Part of a small language model's weights: 26 layers.
MLP neurons of a small language model. Each row is named by its layer, matrix (down: output weights) and neuron, and shows model dimensions 0-191. Each number is 128 + 32 x the weight over its row's rms, rounded and kept within 0 to 255. Numbers have three digits each. A neuron's up and down rows have the sign that makes its largest values positive.
After each neuron's rows, "fires before" lists the tokens most often just after its 100 highest values on Wikipedia text that the model never trained on.

L15.down80:107117185117096150077079132138107103115083113130150076155205166104077129116114132115070142141159099148150145166150129114163091094127089155152113122213117149152135103177144069070127127104085126186123162149121115113130179158149132132185132134125107089105069182162165137081137120117109176098129123090113108126103102118158163118103096153156180075120119152090164156223125107109160118130135198121149157085126135154117147123104121126160183126158113106101118096172141208075143124048091145125137086181161135139098150198114077081118107128013122117149143099140128112130128121144144109115
fires before: " ", ",", " (", "\n"

L10.down142:065122132101143112151111162138147094153136106146167157100185104078073107159134126157130094143181070148117156130130115163108126119123151133119166102104087093110094117106145117076154130151088085117134177090118154164177144143185160119149121151096065082163129082102135125161209171168129121067088112076092104097103127132118121146094162128126086087148115113175133140149134187110088116175136141143088178090168047083104169082092180089161103150107121176126102113104054131108180079080151061131138116103147183165107141064137087074123125165160133136139134136117125118147164146099181083178
fires before: "\n", " ", "–", ":", " |", ","

L19.down545:123103134139123128161134107138079111138158118132124183097133141150088141110113173134048131152139095139126098107080070174083143102142157163140153150092121138107132088128098149102104146144077155085145169134043070121085097128175152110092221167172112153085112089153110125171175166122131078126074100134093112135117110119130054139111102149110117163141172084158064083132133171088106155084151169105156132140126116108149134060102146145100120159158113133101140122158137146094020065153117171137189171112158127160150091153182126175100131169189153153143094138084124138172123115141121066108
fires before: " ", " the", "8"

L14.down71:178140162132120146097112186134149161157130147177115092148129107086107072109113127106175145124185154120129144165055125071145093159200152143149136105133158145135116123104130135108102083142144136137122125157055148160095096152197195131120162146113152081126129105103139088138173074132114141112091078134144078139139102081172185117124133144063114063129105141169112134146139140106111122099109150083087159149132090120103211065155116108134129102145144120187151136104143114051120089082160194156142162112115111108097071054154152138111161116100080075140149169183120191108107072083100152115
fires before: ".", ",", ")", " and", "s"

L3.down357:086125146115152176151125102147113161053096122183096117120182098077101133140169189198123172145116124156103107158186143145127128064140168187108132046119140138137122083147163071126179089145146129130141156155128148165089087175092113107093089137088126141135133158175121088142070129116138133110144088109093113151092079103103145130072146133104087113170137141120147152197166194074146116127169161109121180144149146113118135106163125147108158135145096124161130109056108129110126198118123157187152046093120119164187133132140142091133135097132101125106138032068162136105173096105121161129
fires before: " ", " life", ",", " in"

L23.down104:170089102120089106168135083159087166098146137151137126072122158152126118090154100111086142106129118137205156113151104135113081135143155156102109123240173100146000109097135120108112132109112167133101154128078141033073096150136134129116125137125175112092147124128140176149122083110092095133130154123121123119115154107118145129138126147115105135094124142196149081180139109109138106172173150141169150140126119106115162118148108180152130138139154128124132098171163126195134136176103111109134118146146137107134156052145161148153144118103108086087118130143112132177128115124156097093
fires before: ";", " |", "\n", "|"

L15.down370:144075080122131056139062159157132085035172086132197087145120121133100182131083130136125135099161118129106121131095130107106148150155068167124181127065135123141052067086119112114155130136144128088081126138141095144153147141160143074126148152100135106122132173109114112115094082117138146128071095177131169141190103081109143102094129146112131113117117189119100113103076123126146120148117132153143146148133105114070177065113136086107136044135102117161158165114218125138124091231120102106148122136119106095090121101066101099085160114194115111098138130135121182117111153074132161122
fires before: "\n", "2", "1", "|"

L20.down37:149151120099138068079165108171130142114125103147140143185082121088126107159119124073123137131080152085109120189163149108132186192151123111140120123141079147117165110083137170149158116165141122074110104095157173097161140116110101108131113178150128100113157147116097114121169142166110175181167205114130134152114142122130039083174176160144146134128137164115183083154119116162117154141061074050090125144136069209041093145105125090123136109098155108142092145130147134127107177139138102136116169139167094106109114130129132117145108224177149104084096101074159138066127140098083114147
fires before: "5", "0", "7", "9", "3", "6"

L11.down410:138152104077116124169195161179150097129109164151116065122158177117202103134130185138120130163107125154163163179105089133164119136130154144175138173070140142144078103135112091107120137102144096171155122110166137159177124117176145104174152136097136088140107103132112126114139143138136093110063129098153119171153121132098088129131146127165189152157135096116077107134129137105118099115102159098043100080172107099132148129088133123136100131148123149106132143060142173094103108120135094146128108183150150161152142130122028058207103092156150183153088224053076130098118176154144161148
fires before: "–", " |", ")", " –", ":", ")."

L11.down120:146141083136129141141151112135108143125091134158137118071115168125105102149136113133109159073179154179190108133080092195112136157103174141168151082111140120119088103108103134113129115112146081158103141141174106119171142138068079113076155114081088129151153122082151121125139140155138144080115091158118150133078100145134059126193117113080128124176145084105108100076129074149141140184127143088149189066093141116174068111194103167064096140138097157159160218090118139093150138147144096124108100174140127126117124192126136162212159124197170180112130166138147066116167139124105120086
fires before: ":", "8", "7", "4", "6", "0"

L23.down326:149136091159171124122146145108052120087151128149148142147141157148124101122052162105138140150154090123132144128146085100161104143148105134100187166130129095121223181154045188146173154100128130123140145142116148144170203122096117101094157098144142095093098140074098125191161050142166138119141162214154112121176098085152123151125092146099130149105171181196141138157149096167212200092131156134164085124149136166122128134143184099143113144137150122131119108154095101143132125155109132101107110118120093153144175129143083138100105091035180158119086145128086087110144078116125106117
fires before: "\n"

L10.down542:127146106114142147180106139136126095182092127107105161094059111109107155133156148111115074103189133125181101100046046136105175130139127108115139116150082127107091124159132105160173097137101166097132110143099111163140110116135124132100155127137096148185123089146121130131148156136199141158149179089150120176157119157129128128084187144045035111100142184151131136141093201099095126168082181150120124173116175095131131140121116161118086078147095055173177107121116149096087101109165134154093144120145060145181079135218177134136137106104143106075107159145137133134142117123126186128
fires before: " ", "\n", " −", " +"

L15.down477:135131128116137152095072179115194075194152133096156161102084109162087044131128149131176107139171148137055106090118136135142098149134130129109165105169085095127058164156179106127121135110124149126180157111136125136171171093132110113192165132140095133096141174113093149108098192128130145158108100069154135204118127128121155189141141139131098109158134152078107128120139125180143088091187198131115118124149105130150197100112157107155106127175111116123138164120105166084101157106039137194153137105149143104075132109187145077201104095110126130205075145133149125108150121123127126090
fires before: "-", "\n", " (", " and"

L19.down472:085167123130110172166097093174140147135121118139139096079149152068097114157146131109137114136109102101081092120104126164130147112161103129092157100161082151087066107109079145130189205147102182142080157115109086105096076061148121090133148183126076101115142144166167156148165083140151192120157135106178110177141160148164092147151176134151139149121169109126095124145095181145069142122142117151119138146100105165143138108141155101175147117158096105133117120140164160165104166075154118191155119119159166166131098092111200147173031101137107133120142172041130126164173163088179090166
fires before: " ", " the"

L4.down525:135154092164073123141108136116168188113111120130140128097130141076121153169120103126112093059180141121098118125075179149131174108152147146096094122000088116112056073135152074124177154133139133073125149140162110130146110120135132136099132127162135126097157133122086134154124159111159088089074081125126161161132099085120168133115153137106084077141116153131129122125140082078114113105079159157110123174146130127105110102136138148138147174081139102097113180154109116173176141143116136167193124185158121115100090168090128057193106141170120182117103171088160121126111114159144127139
fires before: "==", "===", "The", "In"

L23.down145:151130108142148148117173157155064115137137162188148173125110109137207113107175122113118152125116117153151135153133127123085179099144114128156087098091135145123173058157116173133141141127118173181160143084170149159165129139127112109104168162130066068000104141119121111124115184154130104115139098138083115116128137115118115115106159107093143136127114183099112214047187140092178114140106185138120175096147181105113137088143118129169165147104107074153123117182114115085131092183106168126124112124113195169151148131109158154092112059138085153127142130113119153126129021159117125139
fires before: "2", "1"

L17.down540:154139130140186184096119091168150095076162150091104112156192139117152100077099161168163128104062196128163153135128192118086096126124128144157106114187172043115148129130125076115116105150174103135160127162129101117133052103122117135072118134118119066168181141193119119121118078206126159108117163055178089136030139121082105131127141147180113140081154157126057190168079084103159153133085125126176144142170103073124150136127084076095142113125133157127137148066123132140122077111127101118125121108143146140142126141134118082100117125127176110101103133163094096126144148132103145136
fires before: ",", "–", " |", " ", " and", " II"

L12.down564:132104124109097145131161116114184164190126096143164154182147078162078165164153132117117134105119144091131099127098122106123118132130123119058122148042123121082136094054145086081155144147144110138061177139133130101151116203191118131126122176109225114140147125126167166061143108140155177122073114113154137141102137077101110149169104109172171143144139111134141167083148110073060118143099125145046099116123098153163135096103105146164096128145136116083162168181065050145158150109188141109157121121118140124154078131163194095186116068169099148138113137143125121137125124108166138126
fires before: "\n"

L13.down177:101085153069124144142121107117127105217049046114130179119166138118127151110142145135083126158072091159188141089214122068079061109135124099106105103119123144105084115156098106100155151139170139115120094153109141084126141108130104084156175156128119159066105171116105159065164094145098126072124090104131112172120177127118101129121122197128144152107104119145129125115132140107156111143197179167103160090213092122125117141114131106144106078137163084106145117119134187157122119200104104121142111187066162119121118128089177149091188102114163180095131151130137121090109148140140128176
fires before: "|", "1", "0", "2", "4", "3"

L7.down334:123094102161134151101144103113066126143128116114122175137171149129150093125120152093162078124140093071148153088098155104149157124103118099150168159095132199149100091151148155115165106174102136086113170176099176100090092134168113104157079209132177132120148196122134108127172146129037093097115110134102090159139152093140137122137118200163139184133104200162182157166186140110149103105146135072141067183139183133134163092088137146123156095089159143089138071110143100070136123117140139164108159116142121161165174142146159112083120173197122125158112102167106150150184122065162103156
fires before: "0", "5", "1", "4", "3", "2"

L13.down40:101152145120140129117127126145128037086088145163120109132123125076129123169116142081129187095132134162128154081200131164090080139111163113101071162095120218126132130064101111138136108141157070157149097190123090099106135146152136147144153111103111150135125155133124096071145143079161137141125103150094125110134107144172146134074171091190142108103085101072144126081142123158173144143147143131148187138085101102162096199091110159104108113137129123138133093101159209124141087171097155071127120136105073106095091119197123124069121133196191155112057098154081135101133163157105072116
fires before: "1", "5", "6", "0", "4", "2"

L10.down54:129157139151194125118153174118080069163148120145106116186172082107162095164153107144106196190110158131119092125163165102156156146071123099117134143116124165124149125145127119104094111158156148140153103093167128138120133121129169165154176175104095090115098141127116109122167142100138147087114072109080120055123170199114150129092135144171077079153103117068160153076124091172121110130180126095126136090207150132206136118165104176187127141118079145057086155134053153170110147096076115166116144157122125138126112141145067131153174152129135188185162137102088131127166167111112129074
fires before: "0", "1", "2", " |", "3", ":"

L19.down176:084156161158096116038119176074127096154118110129124111041136116166146103093140132162126137080136155131131166143074111140156134116218117084147178110118128125146149168097156126129139138150215141142131134136135167196133148150093136151133158087132106060105118099126156168151116139138113132127077132093164107111141102144176134133108128171161144150138084144178164094125082144098096135140082149066123062108114119131103155114151084099165169110070153103140147119131146115127125114050115039127139093147101120164116124123189213084139138179108134105078121177115075169175113206139110130100
fires before: " ", " in", " on", ",", " with", " to"

L18.down554:131138141114154094132146160125146092120112123072115061098098131110146123131126127116156078095060171062084125080097075124128160087134153163107164116078130122089090050128102136121127182085111097137162124170111146099188127204164150132157179132149109148053113175138111105105093182145142110184126084126077138091164149160137163116145203130129131123140162107157134160123148126141098140132124135151098057103134151121093139124052163127144179118118131125156137225139133102085107157166074140109118142137130079116127178084175215128099114132107110119168155102087098087167126058134129160157
fires before: "|", "\n"

L16.down427:126119104127133100130146145170108135097136170127142083156049151102155118133172157122157127103126162116116075056180128172111145091157136083114114037054070147099154112125147212150138184110141118095122103077112153113138084144151120106167093183128069119118097110165098137168137125093150131176100125128099196158169149106125157087113134114146123067106116116131128124098139118162104120105088124162098160092111062159091147130185144116094169163145101180105139162111178076024131138198130152186134133128156069091099101156109101085182141153128143139111137083148143127168131117084133088125
fires before: "8", "9", "1", "7", "6", "."

L17.down215:140075113139104121172138183130152121118131118152196108132120093166121125135141112127169116086169129135167136103099142164099085109123112133118159110206064131114124112143048135134134157064212118125150124154138042092144159124154114085091161141076155212152086153140130059126136150139109150139126184139113163106059179152125122111129095182103126089113091126120163161148119087146112142126114159101121139164123086137185138128146156105149129104160155101112138043059201098129186105148111138145122085120116123181091125180121062139073154152070146175135153137120125124088195104085139140128
fires before: ".", ",", " and", " when", " was"

L11.down485:116167183120088125091113171161104179122161208147118068102135165142098118098103114145148114083114159108127044127106140147076125102133182127126117131135169156142115150069169155153118157121163127050149126115192097101127091147126107086159150148119054101117090119124126135134125196152148150099104049159143125183176142112110121106135166067140092137164150142076082145162168087169153154138156125173168090073102091125085106138122093216080118141144116164117101164115088143121126103160156140121119167221155144124109069089123139152132138122179151198135135106115112103136131186114133145162
fires before: "4", "2", "6", "5", "7", "8"

L7.down310:160098177139106121180083138153173117132173053179117142122076144105119142106148116165133111079095083109159138119061100133160100172084190119183178153121109145153135056111175129103124115159138157153167143103160129172117100137117134155115112103145132076191164095117138131071107087160102120195105145129110136141134110135145195076126100110138097017147183104167110076112043160170098131151088132137088132101149117105169158126090063125156122171117190114121092166109156098091118186085132151137128110128105119107157108170141158093153173120145110113109165098142114089159148139177113088137
fires before: "\n", " "

L19.down408:097116157159105110201121152132148133128171115127143137145096140182123149133092166113115142176147054129166159173091138176108163206133078120145124112156116178090063130116085103139132058097137108161098215095119135190109159165145187115112154174185128159105147150107037163145125157091116105093083146192142149126083136102121168147129107097068107103130142168080158180154122081104161158080069092118131119154119090141112146167101124136132132092121101134136099109192155137075127148221145109151110140109117120153149116111090076096170085130136172125134078138095120128149166105089134115146
fires before: "1", "3", "2", "7", "0", "8"

L10.down486:147171114100145167172121169131118079103085131104078114104176134172076062077110142108111075115119095193090134132192110137113118148136112145128156115117140093145176116128144065155181124098148119153178158125085105221085144085161133094089167125065163110180180157108123055138174138193135131108178121189130102177139121145169160109101080167164122135120138129137060153113101105127171141106150135138115100133101088173157120112176155104184134218123127113121121121139141076178161140182105100134162108110167131151119132124096090138192107118125104128130117173140128057131129169144165139109
fires before: "\n", "|---|", "."

L16.down490:127091129144122164146106081131103139075122102161144123161133111155152077115084142167125123152130167149133149210131133114147100151114163116091118127128146130117127129083131096096196180133143114120119127148155103076160126082115106081172168163153143114152195151102133151079194086148110097176115125166077090162136124106178178080157138145139143097150154060119121094168104121182092152155130133118181098085109105076156143149168158123193145163137166157109068143147159121078143052118158173110107163136127164110117070150124254118113148129179145134115156186168119048170117120122095127114
fires before: "s", "ing", "ed", "d", " to"

L20.down209:159105072128171106129134086123141114145104147134155101085107110130195174087110122105081129098126141107084087087129113128130071123079071154150135115017146132159208119086107179141117136086155137142111115179057164115096103098091182071163068119115070077196160180169088092104108116132122135094072135098121151111110159139135123112147114157151156145161175135148074144102142134124172099180142137119164141152125145118072099100149093156076110143206124135082141148166066120081104114172155125166136113155106143138159126129106088118159135158156124105110092179183173089124145139106135138170
fires before: "1", "2", " |", "5", "3", "9"

L18.down74:121115098114109029138164137094108178191093123099070150122116105161118154096138138129086098118123078100176136125093171169125115134172109105153116122124158080118121071172115128143096176100112167175193191184155160139100114105180105113129131122140111150190139163153083148164127119129138153138169144095140191068162094040169123130099157138162162121113139148142135129140169193122095096144124134094096157098145086100166107156152144113140110185091149123179127122116156133061120223130097149111127156163122094081121118155134159073109159123169096155137090098083103110129132212093127092164
fires before: "8", "2", "7", " "

L15.down201:137156146100097117097160195067160127162102092145120167082106111138069160170146155137061109117128105172149122123134126131107098088137086179163094136120152158196072119092140136150148158101160151175143128179097058116145102152115131142149149136109089162116127136153113151100134170137108187112105111091204214121178139114122178112127154173184115137159185138117127145132168158104146094180104160068079053149177105155114137192123149141112117132148108173051064124126113107157118113164118130116149087134189155147194081123141098133187088128157155146144155152157138174120179159135108105130
fires before: "==", " ==", " of", " and", " in"

L10.down170:134083082133162107112153160146120114167120148141169127096092095125160113116142174132141139076143131083073101118168141153158135179146133059093084098099163104112067051136110125138113133110110112155160160186097159103168128154131121154104210151152156104125138134144155071132168092163157152185157121072139098124151138162139141209145149072124153123116100056136164170106155107090129154142143099116098092098092114172164142146103098141095040152145130169100080130120133129153133152134186146051122153148068105132142068127170194125087136062123142105083094102112150100097188080114091150142
fires before: "\n"

L18.down519:148123136181104190203147151088120111126137098145148150143119102149115137104157124103134118148094105145169127114146148082100103182154141081145119148069102172172082146098173138109103075150130150087064139098075113119127073062161118122139102167144114166160094094139140118081156129119171080110116223089048089115075150177110078077122136150084173155141120153142163149137142129069085115160142122072147141078127135119144148150133136124136154136089182201089089077124139116130151130122081109084154132179110125102076128191103133114110123100136202177080188085113087119144121116136117154098
fires before: "0"

L13.down132:095157116123146124100111172124082141149187032132191123117162129150136139092117167154118074098147140124116103118148043139149139132153158051079148134091091059157159057119151119114098148125174102072160151135139176153143167130153132094142173162153077122160182183125136145124143179195163111138147086122113159173119069139129120129154121144168163116126121173121199170155173074149103132143125187095198163141133104155125104158135132091121169178134134159143138133165122133120153125060195175171175137125131113083144116167161166099132124144154137099164075117103074141154133155114142171105
fires before: "2", "3", "4"

L22.down143:114142058129152167150133110093154102180153096154202173117175137105094180108121180122115111086144168079132157185099153124149168102148126065153137165164056177100113115128179108145123179100162142124134111137096051120162121080080166064114119172081112155077118094142134112097126161142148128122130187139147217132098151133114104127087116102102129106182141132113166149130118128129115161095168135149101095110119093119179136147105195099133118148070168133139156157113155133149124137170161089144064156111083141121086142129125081066069114055143174150124136123074087117088105103103173095102
fires before: ",", "==", " ", " age", "s"

L22.down78:147114118129167123003098104144120126152166118098176138174105124139166118111093083047144110146109118129167123154121089094112121118148128141145099108255156126128164114172129175160116072134115196161096176138149121104135125145097104084104147141133091141175119140113198083158139150151137157144121114150111109103148061112139100119132103084151087159090141100139141079182161162159166157153117113113098109157123125145097124109188146149134138106051108149141129113115172146083071114087121129139150143117091135123184139098146034116119131180077153109095138113075077123117154067132076107141
fires before: "\n"

L14.down56:153109113167202107130156159110157062072141120116138174131109072107109129098133121124146167113097137172184181132102140103153082156131105104092074137144140099111081118032075128132090101096129139178055084154046131131104126163136147137124140153081099109163116128150151139113168136130115139125146111126170112093107122106191134129139233152140083186151103085166097159170169125167146159121094113074150166185151112093150111148089121123103155146129138143132120150076163109117170088075115141110121112065123178121104088171089131174164184155072169105139120094116109117092142093113121086086
fires before: ",", ".", " as", " to", " and"

L16.down301:153163130115122134112090133166206135115173102138063152097118118086094133107061108145124104073182114169140157082138210126096156099170063126112066104116123159126045117157098134103120103191040123078145156110164094127151128142159161137112094089147150095148143127144111155133095133110195119105107173132127145086099097124095116100107144097124129087097113155142152076172152028078131135125156163134091165150119143116130192151158109050153101136119077139124149178141161127152134167059184101187127114105164121166081092177095152109116101123125136169149147080122132134125108109123139135146
fires before: "\n", "==", "The", "===", "S"

L23.down58:152137062098127116013151141162162083133168177134181142129176126148084147160110145129083134153171152155100135144152096098178106111137159089125125150075111123128144119143145082124124129147151060133139083102183124146130172198091152111113122101082138154153172100145067154138105128139113137154171087102089149107098152134136060141176116097195169090117089153133154136181114112167087075136125115102121100125152193172119122174144119149146161095095178094141124137156102142127139139088127156103125164156098140067099077142031147142111099144165159108122123106105140149099065124045148144190
fires before: "2", "3", "6", "1", "A", "4"

L19.down150:114093159115066127145121139083127116180135246090120166155120130153100081199136131134071085149143116070104069108127080123056138130180172110087152177145167127111118147180164170157164151139180147137096176167126088087128107180134114128180155151143059159079119091132158145133149046108159106088102178123095100074119118148099080105073168095107124138118158112115139132197169175129109127129142154100158158111120127073124088147127073073159120120146126137165083098131126130131096139104105135137146138157084106132153138120153187130128154113124101149115103174084086120166114118075113109167
fires before: " "

L12.down25:119083087123059158112103154138123173123127119137173090154115130103149131103182135100102117115152133128175050120130130189119116144126110154086164147074113130145195145102142117073141086080130153144111122121189152140159128134111146122109140168107097073147139141137090116115154131144122166122063153105186159144106133137106114159187120145170113090148159139120172114097126114142156136115063137156123135108091131153157161113103126146084144144103134144134078146124141058128128163061184125160180066119105117171136135093041255077149161124139096081095188138117123112142153103094172123092
fires before: "\n"

L18.down339:155144107093091125089076206172088099074090172122133108126142190118128119142182165133139131083143165126180148117121080169172130131158131175112181159198105153085153104152113145106125144145129175139128141146092085117068144090189158180118146106061079133090170168123136125102144153128153127113112123176160130094101091124133133148154120109122145162094104137082136157140089090164102090080158107177125136094137143090122142119163160064209130151180120098107070114174160125140157153129133116130121158071078089152135108167110136135203144157138144095108130079128087033172078136140089091127
fires before: " ", ","

L11.down216:072123146088153128110166112150175085102148118102144140101143110124080132147082103106113120133172154150161151096170101140155162085101120130144102131107121073145068134154112169127153124089106117107132054152099105105157130090167111157151149126102104111107152080146161115144135149170124087117092194180103164128094113091133120142108206144183143094160125095082068167127072065141096121152070177194104125158099151161097156131147166119150087134163135097160108152083170130079109127133118128138135107079130135130157130142186217127227121103051139138137147063144113098154122118078046150099
fires before: "\n", " (", " and", " |", ",", "."

L23.down379:117087062117099144128128094109171069147122097083165132099050138126069072209140077085074182125198137136152137140074139093124123187139154152121166109118164110167067141113161122159126160103104120145114126147126129157128129107137093132120140129076094106087138143128078157174135101109100127116073113067120147135127162143104162117128128123127144150158142085145151143140145099118155134095156166135073189182117111176102156114171157017155143161080120098053108186116139158108170130117135129165139096088106108118157126145039125137127174123106127104104102151153143227145130147108155134162
fires before: " (", "\n", ")", " |", " and"

L22.down91:070142108145116099226155092092151134123156124113144149104130112092098108154167133166124110168157104141135149154100113165133130153143119147186118097233070088114060092117135125148163070121092158151130166125133113104095159114092057122131115130110159094087140121155088181170150064161101142140091155105164140163119072194137143110119120104123149079082155136085120124101145163185114119144172134119084115172120153118125189097103140103203119105132123112146162157083124121101131096144189113102147136094172096154152110070072196087161133168099168087146101098165138090168150135152106165072
fires before: " |", " on", " in", "."

L20.down9:050112162088194088210154117110152087114136126140144176088109139149163113129112127096177151152167154150133149148124129109102119114121125148208165159193171167129111072176076171115107128141079092163132125119109160137137155115094130123150101096112142132159106148127170097085142133154105134134189167154089127128053104104158142162131088115092113147168187116142108089200162116139153091144132141146213122124138103127160172144177109114120171115172144166144119094101111067114100106085104119100136122106093118163122153131156045137050129161068144109146187172125052133140153118148095111070
fires before: "\n"

L11.down555:100085108218145154053111132187139164127177109130137092117123116092101137155146121120087143101154167144187126121092090130110172122066120123184158160105092095132158079137136144112133091122130139124158158140190152151092101110119139093135107101081138140148124123115118119142082132088104156067128095100108139134177098154082165112124159188151078092173175136093107124118096123101141103093145167131125156095069148126159167143051135109138139129109078146094159149178112142051133142120133160158159104126144095144079147116092255134155089092137083117168095101134145042138139090119144149153
fires before: "\n"

L23.down7:135125078150097145135058126122143130141096084164132180127095128142127177124136161166157116086149174110150117163105138155099127076116199044171129132123099097110197135198102058123176098180108163103150173153214147094122117128117128155109160173128113162107150136133180168118167159137131069144153133176126068102106107133163131090141089166183151155147151148108170177102169129144158134102158159149142174148140119082117136145127079142130104187147187155073123115174155120169154144157147113143160156107089150144150085141138171129163108095127140017173140160148084125103102175118110130111
fires before: "2", "3", ":", "V"

L18.down215:158131134075127112164101151186103184140107069152110091091088042154141084118145117111092102148183105127143107147143171106174045161144126117161180097166135133124034086141144113113164136166138103149138076119155130100123125147097133124172093137134073082154074124145166129083104103163090123106184167135113094139149147182103075082102189173118100110149147129186122133104094151156113117135085191105085132100183131135165140097144147136211138115126167119131141101097152121190149098152133071142143155094171106173157132120104134095125083186148155099111122119204115125155118191113141121118
fires before: " |", " is", "\n"

L11.down350:089140098114194124105163162128126194118128114102152140120133173131146155139091114125113096084075137078093124158156120106128159108125162137143138108090142126134066081100117088096132120094161140075169076158160165107123068142140145126107128136142119115171176106107150132139102132142117150148134124144199161162168130099107091124093137085124121080159114128118085104056119076125119134115134115134120139118131139144141078117145097110105133195125083145150137114136101107146120161138130136130101142164123118114054097092117255162218060044157083135157103169137134105063109128096171104201
fires before: "\n"

L16.down552:084134117143109118133129122127091103134193120156130143151152144111151141149120171163086152131163169100158148128181099131121124119094099117140117107064163118171035148156105128089200161160084103159085172137155193133125124125112141069105110127153099151084129176059137129152148182172112115137119107097120132213132089164110129071124168139154163096133145154120102118123122086120152077183161179083076140108130175114159062125102175121134143122076119189102134219113173171083106172116121127135159119202144190155126108140138176114130162123189131090168173153137127131124113151065097143112
fires before: "2", "ed", "ing", "3", "tion"

L10.down113:118077170105093151130142194120088146145107159095159142065118125173139098142131127179120118075150139044125146126090171151113106159139142162168119129134097143170136104161126118084114134117145111078154138105123100122133106114094142122111204160118100134133121130116113136132118124131170156108117071156179171149155091161172178023145204162182165078120112127163194153131110137123084163172104185134153152143144104095144156112106105104177181093129158077090137147119094121181120145095044149095160150145106191146105116166071177088191091130126130115120187136151087112122178078153107123135
fires before: "s", ",", "\n", " "

L12.down546:096122123182112092152094102095098115128109143174153113164158167111088118067170187097153154140101144153088126101164098163063100137102128143178091116103072089156125176145102105130160156139144054086034148144073144091104094105167072141135139185131109106106109083129138154076139133132120108099092161138162145096096144101106164155122149150079127154134089099110175151174130100151175096167116155118098143120153075122108129161083204131128125131128111132166100077128121042112136163146146096102136087131087158127157191137092146066146122120045168149190086119094123176123139154180123146120
fires before: "0", ",", " as", ".", " years"

L11.down526:173168056114097117142104133113097122057152179145094180155132162137140139174151128150107182177113148184100107102133108133140126112145139114141121145191100111138052065124135146115121113138124167114083101167163105120135100182157165146108148153150145143048146108129117083083056114122160132144113112147097134140146109149172129163069054089129072142115105182103124115099156033066141117156159108081135093125127107138151101119145137142113070102026103153155147124119058150157135125152109140095127124118109131126146162214128121219159097134151107110116177117111148113127118139124141141059
fires before: " ", "0", "2"

L11.down533:148138086132074127074142059111123165151131122083134098160165091057090127154097141138087111112167143180167142123125136166156119098165125104098127131058122086119066139130148103124170107104100116135142138143190179153107137093130163146126111107123130084100149145159098139175107165088153173100061131110141111160127114115094132107104149123103125072135107126115166109079147082089080146146066117130105118161142136135157128102107146113115137128069129123106094118141128126043190150127121133119135117199183145117099077120136247137184158111231075152056082117155155142133100122074154101110
fires before: "\n"

L20.down180:152187146137163112148114079097190162122118072154141132105114111115142196164087181121140057091181139168113150106111104117100107071122147069118161098084147091131091058165143130129121080100151195127158105124152163102147176127157071101092122124170101123099114141101081210144160212157070082106091105118124145184126109136141169119123117104101145100110119149157110152116146123081217117192150134159123099144096187132172118119089101161115155131128194119137124114091103163132191147145140111178149083117128127102066136119155178098143133159170146129169136117084133139101138143150157137069
fires before: "or", "2", "our", "nor", "6", "sur"